Part of a small language model's weights: tied embeddings, a variant of Muon for these matrices.
MLP neurons of a small language model. Each row is named by its layer, matrix (up: input weights) and neuron, and shows model dimensions 32-223. Each number is 500 + 50 x the weight over its row's rms, rounded and kept within 0 to 999. Numbers have three digits each.
Before each neuron's rows, "fires on" lists the tokens most often at its 100 highest values on Wikipedia text that the model never trained on.

fires on: "==", "1", "s", "se", "g", "b"
L6.up454:524423524582501450445502586416424506494464433575470439497445457496512532477600530494497549484551503413557449462446542527528486494571508472484534488501506523435455470516548551476501497547438563523561515570388449483494549534478597386432414547520465448527487474444373540497453434518535438459375557518491546552451517393496470508530550578554502407488504480586488489423568466609515464505506578437452578509525422523594428463420494474581465454500515499534501456503589463399519543451477570522566450515580466539492563459525493460488441502515498567531539442487528470453503489403556393477

fires on: "ly", "-", " video", " million", " version", " large"
L3.up857:440489509472429531566434484508478572392536465548428530525529441541419550507541620496574424444464430495622539489475527497458486488522496491470477552440481601408483519473477503465485497375427559465542474489522493400430488500481419487559515391547445480389454528499485450471455582456499425607519505497515537488463506456471436425484486511567482506517499560501590498498509491530476414526602549592492569636476500533518483501573435524439560471452505425599531530449476492497544542486497503463496519488469506496562627557555581470449510598464519498459475559513467525502453472522505433493

fires on: "w", "s", "'", "ad", "k", "ki"
L6.up530:532515498465551516506523489567549460442524532490503414519518522503488532606482477415559513413518524414547494498524515465505414489471486499527582388488516451518550525476491530476543468615487513544480504438502448513517415536471541531438497543496501509503540497531553482462445513524404462552535406384577416527549508473489515469506429549461522485445530521352512424492479531523473531460534562440552556449421587512573453409527584539579476536565546542519481373419523562476489518457453480401589490555541482498452475469466533426409501484577486436508499493519577515454543531518442582562

fires on: "am", "d", "est", " the", " found", " named"
L7.up827:488472515512415479585563412523461483552457517608542472509496451443462563622487490538516467507512533459341425462603407460443516571492540483518427567464545568539486569508457409477577444436470572594396531509524523560470476499587610496512544541534551450505393481544537461548405482513434597550447476470547453507562460526486402461401450526534570475517479536498492411656511528529468471484490430574483495434519477469467578485541442536529514504438533395512563510515556520518465532450482586477489456501547476446536480464528570507581538510488492528512494436509489496446479534483495419456

fires on: "m", "e", "in", "b", "d", "i"
L8.up616:464493448457578500500523421514527558546390442573435479531440561513496499497521461485595575530519533584514494418541399452543584601623487540544522438442451496528452538480479543337436471554462460549424493498474463605620556480464517531454505464493502525519514421464458521529446483490568459526427446526584549509439499512464521465439466426456557575525421479461506555437500476637534441538547475475490651539473543462589444476490547570471474474486488470462554529455495435474614546491544570538609469518498418498494559490433489460501398512544501536475495502488442515566431474439457473554

fires on: "s", "d"
L5.up188:545559493498488514416465520468521578534543496432439528464567529585471470571514511565483473523521452420574565492445477513502599503604438446512483339523530477389535507501556417483506535551475547519527415442450468500328558451509512438478446471472481482511558540501475480487464433534562551490646476606527438523452547555498439583572439556585490606578550437440477480554588549564494527442453562445518555405584466489441494439488497492583432500564523523493393489418494445552494489504488544540485443487582547460563518458465469427476511523441470520576574521504555551534441430522418489547

fires on: "s", "d", "w", "ent"
L4.up1013:502489531514472481497534553542469548557489582460523397503472512577559485551506532390570531528548558455552583457466549500570534440520438520505502389509549435444540484594450474497534544520498512506495473518489506522521515530456524438409421561411469521543474530439462415512414539573433555462548394473542458475440429537468509403586400562504459529581484518465501416508470437579523552521511474498428564498518484427617504374453428570527460434535511529472510509495572506513621588473500448446505566369543522517502512507506479473459565529482489502557494481495426495531492499446558500504

fires on: "se", "est", "g", "as"
L3.up628:536410577615471563476472499526456515534503443475496464437541483512478493522483495479544516504491542625545442469585499522541526484536557405547511547552542522443559553482469478477470514450380623497544513454424442513516599522482516488547549508592495400457537443518429475584499527470491586515414583485450532478562432505531512537571439516537504436527457541511495512592559409453536484515520474520454463521482344478492510469415512424494496615495466539500484494577562510492513546474537445467448443515564558434551588447429503571552528511438546564547470467406506457484507494493515359453

fires on: "ly", "er", "s", "d", "in", "ter"
L9.up769:438446497511475424514455426536387549530437446608561507485429514484420482497504494509528492549525565458464515512554509497527522534529577463513421466460462451421519476434568460499471491587454512496497485423501512573581466459519451438530467487506478461428567381470504399480367512539467595466417498517603495477524376478491409531477386454556512509565544580533438484506452580498427457515471407455471537479521512431490547464527541399539588394507413485472569565574526480501544559453468492564506554471464463513525592551443536482545552495491476494510549437552410546537450412478511514531

fires on: " and", ",", "-", "ly", " or", " of"
L8.up186:529446597548470427375521441475415522467521534534497402495550523478473459449403447442554355410539493440552554469650487495473525525453562495487544475502452388496488485464497571501437486504535524502578503460446499525533467488500411528462518505507490499478537482444521435573556499455516426558495464500497485407606494433523469439471471532472580499543531504486612503517539522495500387507620498530570557618513548447436465520509503567451503435421572458544482513437581483490560529487524512451541498497539525480493546531513400498502461579508468486389476509538553593546570425472498488570

fires on: "e", "g", "c", "t", "h", "d"
L8.up474:547502501489501517481565426580445568448482546559463495496387472541466433486463444508481505419472556515536502453562336445501513487536551493507587439443480498487435506536530501550541470585476493441553512385462519612584479462481503438524534541450362550511493431477544490490433519508440550467452532526603518514470545543370566484509478527544567547459559435453536480480469441544519514386527586505446527459491566520525453523468430625463515484549410497505441537490467537557610485546589481534562482462545507457467439444505459431469409535550527503467507470508517557417451433483485483491

fires on: "s", "al", "N", "ni", "n", "-"
L6.up182:569511421595531570528484511513491563477489492517496537498564558427550468589552528422538568430491493514595541381477499545468390482411514495473528409539430458424594539501498437525464510508515513585503446535520481440500508484536438480453482424530420494556554513446565540508467505498514444573606559509456506559481504472425447486539499452449472512485546493512482422495501565506493475526556463457493518613558503502503415380523503558524481565497548475501478469464556545511525389425526454507522486504530542451451509439443500542428417472547569616578384480436644566505499590458436577448

fires on: "el", "en", "ed", " |", "d", " named"
L7.up592:482483521519511480535558528554567498524529536572528491481489520493439607602602570455518432512508496574505471572534490513545524448390458443471492569480504529578509615495514506501547483508373462510453394494432530471544435403492490548567481484538494493493329457526517474510398569459485457581462408430468456433524556504439508540462470458480563537462457509521479449568494491430410442435516511506535455502399497554521602510600481592583475492505445628458450531511446518443640526468570547463458553411483578446449380512549529449568542525513495501492445480434500478476493546533540474417